Weights of a small transformer language model: width 192.
MLP neurons of a small language model. Each row is named by its layer, matrix (up: input weights; down: output weights) and neuron, and shows model dimensions 64-191. Each number is 128 + 32 x the weight over its row's rms, rounded and kept within 0 to 255.
After each neuron's rows, "fires after" lists the tokens most often just before its 100 highest values on Wikipedia text that the model never trained on.

L5.up169 [203 182 137  81 143 170 116 179 129 122  81 169 114 158 115 145 109  90 108 132  90 162  83 145 122 125 109 148 109 130  92 131 151  96 111 161  97 138  84  73 191 109  83 115 117 137 141  91 115 131 148 128 107  84 126 100 190  97 138 102  98 154 131 127 185  84 103 156  90  53 137  98  61  70  66 111 133  91 109  83  96 176 185 148 109 169 136  95 149 117  84  86 112  84 175 110 187 106 135 118 139 105 124 145 140 108 158 163 130 165  94 145 150 105 127  63 140  78 184 132 109  94 162 101 115 125 135 129]
L5.down169 [122 156 153 117 114 115 186 120 115 109 125 145 104 152 109 149 149 127 140 126 132 136 120 127 171  72 142  66 133 151  82 116 131 175  75 103 165 118  80 132 154 137 125 164  93 126 102 126 165 156 163 178 147 135 135 144  73  90 184 109  96 137 150  40 135 144 118 163  91 128 188 119 101 129 130 112 137 148  79 119 115 115 159 134  98 119  95  80 110  73 148 187  77 121 102 112 119 113 175  86 148 135 182 175 159 171 129  54 139 195 151 125 124 112  94 139 117  73 138 147 149 112 137 129 146 145 122  96]
fires after: " S", " C", " as", "==C", "C"

L6.up432 [173 161 113 122 109 141 194 150 153 103  92  97  93  89 105 151 131 203 149  94 136 128 174 161 133 146 149 106 130 121 175 117  73 142 163 126  81 113 130 134 123 114 147 123 137 135 154 161 101  91 117 135 167 130  83 136 152 148 154 148 102 105 163  98  96 111 141  99 129 159  89 134 126  75  67 125 144 134 144 123 137 138  93 110  61 132 133  71  97 156 111 114 106 143 158  79 113 168  97 215  86 182 150 161 131 102  81 153  96 182  55 143  55 111  40 109 125 160 170 122  94 158 171 130  58 110 155 160]
L6.down432 [ 92 107 156 139  78 150 193 116 154 124 135  98 162 152 138 171  84  78 154 125 161 108 228 104 133 150  99 138 151  51 168 181 160 160  95 141 114  87 142 122 121 100 147 150 140 102 143 181 143 133 159 140 114 133 105 102 138 100  88 133 124 153  63 121 112  57  73 141  93 131 186 119 135  85 126  99 123 147 190 110 144 149 140 165 109 130  81 134 175 144 164 109 136  95 101 110 194 140 123 126 126 158 101 130 145 144 117  88  87 102 149 101 156  67 139 159  84 132  77 131 115 177 140 122 133 168 122  81]
fires after: "op", "ec", " Mart", "ab", "if", "ep"

L7.up36 [134 112  77  81 153 110 190 144 140 163 119 109 118 118 157  85 133 140 179 122  95 104 141  81 128  97  90 116 103 118 136 141  89 158 138 109 192 167  65 113 140 124 120 145 119 122 215 140 140 116 132 139 123 137 107 148 159 227  75 101 120  60 152 116 211 185 125 165 113 170 168 152 111  75 115 120 118 168 147 104 156 166 112  94  99 151  91 134 185 119 132 124 117 116 163 150 106 134  76 129 113 110 151  74 160 143  71 100 110 146  93 168 115  88 106 146 109 128  90 129 153 176 140 107  74 204  99 166]
L7.down36 [148 179 191 133 153 107 102 142 100 192 142 106 140 108  96 149 135 126 129 119 128 139 143  98 137 119 120 103 121 143 138 116 156 150 113 136 142 132 111  49 108 161 105  78  84 154  72  97 185  54 125 148  92 104 220 110 163  94  94 113 126 124 136 161 122 111 154 105  94  98 112 131 142  86  78 160 198 125 100 147 117 112 151 104 119 161  64 159  83  85 137 159 161 155 138 149 121 106 145 130 177 147 120 160  68 163 126 131 128 199 111 108 172 123 146 157 176 167  43 118 186 108 136 123 161  99  83 124]
fires after: " C", " d", " c", "C", " B"

L5.up433 [122 124  25 159  99  79 139 180 155 101 133 175 167 112 120 118 132  49 110  95  95 192 103 137  95 150 140 175 122 138  88 146 101 126  97 107 149 142 131 105 125 117 131 122 146 150 125 117 125 136 165 106  65 174 155 152 181 162 114 112 105 160 124 175 124 156 137 170 134  95 155 119 118 117 134 102 136 109 122 194 103 113 117  95 171  81 131  69 105  97 180 118 137 132 163  85 125 149  74 121 108 142 145 143 103 113  85  79  68  88  90 137 173  98 115 206 183 164 113 145 113 133 133 151 164 103 129  94]
L5.down433 [107 148 160 145 139  78 170  97 166 118 157 147  95 110  16 101 125 124 133 165  77 111 130 124 175 143  79 110 101 103 159 136  97  80 153 139 123 163 118 144 194  97 148 182 208 169 157 122 107 139 185  98 151 128 109 130 122 154 118 163 125  88 127  75 148  98  96 144 112 111 193 139 142 116  58 193 147 109 159 159 138 136 123  62 129  96 191 115 113 163  31 148 120 113 126 112 129 127  92 128 142 166 169 141 131 175 126 161  62  71 120 128  86 153 138 148 126 158 119  99  65 163 139 116 129  95 169 173]
fires after: " a", " en", " En", " Bl", "on", " An"

L6.up645 [132 145 106 109 189  81 195 149 144 127  98 140 121 140 120  89 103  63 110 128 139 122 170 124  66 112 154 138 127 110  93 158  84 102 168 129 128  93  71  85 149 198  59 146 121 151 154  56 194  97 103 147  98 148  75 127 177 122  95 139 118 115  91 113 104 160 133 154 196 101 120  44 110 110 135 109 207 108 117 146  89  96 170 123 147 150 112 132  95 160  96 126 139 115 165 126  99 153  93 116 148 132 224 154 102 118 120 148  91 108 114 150  98 102 130 121 174 133  83 103 148  76 188 118 136 150 119 142]
L6.down645 [ 92 169 199 109 152 136 130 125  78  78 112  81 129  98  53 179 122 125 116 145  80  81 178 115  86 172 116  83 141 158 175 109  79 158 111 148 122  83 123 144 135 141 129 118 144 109 116 108  98 135  88 123 172 108 105 163 125 124  86 139  99 143 126 126 119 177  87 149  77 108 130 132 134  21 119 155 190 138 145 134 118 193 131 125  55 142  57 139  99 101  96 123 127 125 139 108 136 133 112 170 172 162 117 224 147 113 123 111 155 108 147 123 186 162 123 188 109 122 153  98 184 137 106 169 118 144 139 135]
fires after: " a", " A", " en", " 8", " 6", " 7"

L4.up562 [155 169 110 111 151 123 159 153 219 127 102 148 124 184  84  94 104 136 119  98 105 166 148 116 125 118 119  90  75 152 155 126  78 150  83 156 115  64  75 121  85 126 120  65 109 120 145  63  58 176 108 176 128  66 170 109 103 113  78 115 188 124 114  94 146  84 161  78 111 102 191 118 151 118  69 156  85 125 112 135 125 164 210 136  84 163 120 210 171  91 125 144  82 152 126 159 139 134 176 116 122  93 157 158 126 142 135 172 117 171  90 113 148  63  89 127  94  86 119 149 108 133 126 126 109 176 109 164]
L4.down562 [203 106  91  82 115 135 148 164 189  92 115  68 124 172  98 165 129 143 100 109 154  46 182 167 151  97 171 115 136 150 144 136 173 127  66 150 186 102  79 181  81 154 161 153 126 101 135 131 107 167 123 123  61 103 137 119 137  68 148 211 108 120  92 106 131 130 130 136 172 133 166 150  91 112 106 134 119 134 100  92 143 103 151 127  63 152 103 106 102  76 181 171  83 155  81 152 120 128 177  97 133 150 151 127 186 129 137 136 148 132 166 137 116 137  74 128 139 111 124 200 113 107 124 105 146 135 146 138]
fires after: " E", " M", " G", " C", " D", " J"

L6.up325 [157 197  83 176 202 134 159 122 130 103  87 130 111 127 156 139  74  91 181 104 112 123 113 126 118 141  96 100 110 109 149 146 151 120  95 106 182 170  92 137 128 151 113 109 144 133 116 109  94 122 161 120 161  84 163 136 146 117  85 126 136  84 148 148 177 126 160  81  99  75 145 122  90 124 113 121 140 129 104 125 105 115 111 116 139 120 178 168 109 127  99 210  99  77 188  87 135 138 138 121 159 146 195 134 180 172 110 100 132 116 102 173 158  74 167  76 109 103 171 136 150  99 124 154  79 174 133 152]
L6.down325 [ 56 166 137 101 146 177 151 152 103 128 176 123  82  95 108  98 116 121 149 148 106 125 123 153 166  81 139 142 124 129 107 173 141 132 113 147  92 103 130 107 137 119 123 123  79 119 132 142 144 167 117 176 107 144 103 178  86 117  92 100 134 159 178  98 175 135 126 138  80 137 131 111 128 166 154  79 157  84  63  93 113 164 104 120 116 128  76 127 133 120 161  69 136 152 159  95  93  82 146 113 182  59 118 127 134 143 130  86 138 196 128 175 127 128 163 213 183 101 139 147 158  59 142 123 185 135 111  51]
fires after: " K", " G", " C", " S", "l", "C"

L4.up313 [106  96 130  77 106  99 105 113  79 118 117 152  65  69  98 138 104 131 168 113 143 149  84  99 124  98  91 115  62  92 162 135 131 188 156 114 152 125 138 141 120 126 165 141 132 111  98 108  84 135 125 137 108  89  97 166 115 155 115 107 153 115 121 181  97 146 156 122  66 158 118 153 116 119  97 165 132 100 126 170  92 154  69  66 161 144  74  90 134 138 215 153 127  87 161 143 144  26 139 140 131 135 139  90 111 156 132 139 139 131 213  31 134 116  95 149 142 126 108 123 135  87 141 133 187 139 174 132]
L4.down313 [147 163  82  97  97  84 146 110 102 127 123 107 127 148 182  98 123 149  95 165 152 154 112  87 163  51 137 133 145 100 215 127  96 144 108 121 163 124  69 116 148 174 123 169 159 152 115 164 115 136 127 116  99 129  37 146 131 118 114  98 126  96 104 148  63 125 134 143 145 126 108 153  74 120 103 100 171 111  89 100 163 129  48 122  92 144 111 123 155 115 160 165 154  95 162 175 130 117 112 107 155 163 139 102 168 161 143 115 177 133 172  88 160  90 118 102 142 165  64  60 182  86 146 120 146 117 129 135]
fires after: " the", " United", " in", " a", "|"

L7.up64 [  0 121 192  91 170  99 122 135 146 142 115 108 146 106 172 106 148  95 127 119 189  88  97 105 135 113 114 143 129  76 106  81 116 139  92 128 112 143 139 137 120 120 199 147 126 133 124 127 129 143 144 175 109 153 118 148 130  73 122 159 172 158 106 119 109 101 106 117 120 109 103 134 123 163 176  60 134 151 174 182 119 131 152 120  90  81 174 209  98 131 125 156 144 167 132 151  84  77 131 159 127  82 125 109 185 127 108 154 207 160 103 158 117 147  74 173 136 155 121 109 141  67  97  90 120 179  78 101]
L7.down64 [105 141 130 153  92 131 112  98  88 110 128 127  98 162 110 146 120  98 142  93 183 169  96 128  86 148 134 107 148  81 158 141 135 167 157 175 140 156 153 104 165 115 119  67 103 117  83 115 107 151  91 136 119 157 101 126 162 158 111 127 150  88  96  96 114 151 107 168  98 112 208 172 138 226 125 111 109 140 109 161 124 147 135 135 104 183 145 117 149 144 119 131  90  66 188 113 166 168  79 109 140 157 187 116 178  98 126 140 123 110 107  90 108 123 114 106 180 138  99 160 184 190 146 106 129  91 111 159]
fires after: " p", " H", " m", " v", " M", " P"

L5.up62 [107 148  49  91  95 108 148 130 139  72 114 159 100 114 174 143 130 110 139 142 103 127 114 122 193  92 113 143 116 119 166  79 116 171 106 108 123 119 129 114 118 188 152 101 165  98  96 172  90 101  94 141 135  91 137  44 128 207 109 102 176 110 137 112  71 157 119 127 143 170 123 128  88 159 151 167 133 143  18 129 129 189 161  82 125 132 123  84 102 104 182 116 121 173 146 105 148 151 115 138 119 147 179 134 196 141 154  99 146 165 118  70 136 119 133 127  66  96 107 121 116  77 183 128 163 185 132 121]
L5.down62 [183 156  72 136 193 155 203 137 143 124 151  85 153 125  82  64 153 132  64 119 147 180 126 163 106  56 135  88 147  87 165  78 151  86 150 109 126 155 107 101 162 129 113 115 173 132 175 134 149 106  59 125  85 137 110 102 125 110 151 146 169 138 148 123 134 172 132  81 137 111 123 140  85 115  65 151 137 134 116 146 157  64 116 133 129 121 128 129 160 119 161 186 124 132 118 141 130 131 177 132  96  48 120 152 163 140 107  96 141 160  76 154  92  94 145 133 192 162 201 125 140 120 128 100 117 133 101 165]
fires after: "),", ",", " United", " the", " L"

L11.up702 [113 101 123 154 138  84  59 157 152 108 155 101 191 176 183 144 123 115  90 155 198  87 119 184 228 126  71  74  79 152 102 131 126  97 166  75 137 162 121  99 142 137 107 142 133 165 145 133  92 131 136 153 105 124 170 170 172 106 164 135 110 107 154 138 167  52 115 140 152 166 137 114 105 110 156 123 141 158 150 111 156  90 146  93 136 115 160 145 126 131 110  58 101 163  92 135 122 140 166 151 117 103  85  89 130 117  97 126 176 126  88 141 138 115  68 167  86 166 119 171 157 151 111 130 133 154 155  93]
L11.down702 [148 119 140  99 103 127 152 113 121 153 115 144 136 154 116 115 111 150  82 115 111 161 120 134 152  78 143 111 175 113 104  96 107 104 158 170 142 130 148 155 121 151 174 121 108 175 132 143 125 136 142 143 144 195 100 102 131 142  77  74 122 122 137 104 119 160 208 114 118 126 255 134 103 153  97 146  79 154 109 151 143 142 122 143 138 176 112  99 110  45  77 147 134  96  99 173  86 140 104 116 178 117 142 148 120 121 118 148 110  47 121  75 156 114 145  68  85 128 150 134 121 163 117 162 141 171 189 138]
fires after: " P", " M", " p", "o", "In"

L6.up762 [168 145 107 135 109 146 177 102 123 198 122 150 124 121 129 115 123  61  76 108 156 117 121  95  51 180 162 104  97 104 127 167 134 152 133 134 141 178 118 102 109 128 114 111 148 125 129  74 135 150 113  84  69 168 118 150 209 135 149  86 124 154 133 107 147 161 175 217 150 148 150 135 180 138 122 124  62 119 120 134 114  99 157 131 188  77 118 110  53  89 166 138 158  62  53 110 204  85 117 125 108 118  94 100 117 106  90  91 103 136 108 142 143 129 174 100 136 161 122 106 101  79  69 179 148  91 162  81]
L6.down762 [ 84 156  77 156 155 136 156 139 117  90 181 198 126 131 101 113 130 140  94 141 137 146 169 100 138 176 162  81 178 125 151 129 111 135 133 137 120  95  83 171 158 143 135 147  82 105  49 112 143 139 110 114 125 106  44  98 119  90  79 148 133 107  88  97 153 164 117 131 177 127 106 126 142 130 142 129 113 114 179  93 122 153 112 111  98  85 151  50 166  97 130 147 160 117  95  98 157 146 109  81 152 145 170 108 171 109  83  42 101 116 154 249 152  94 156 119 152 142  93 136 126 104 136 151 129  73 141 108]
fires after: " a", " en", "ver", " to", "'", "le"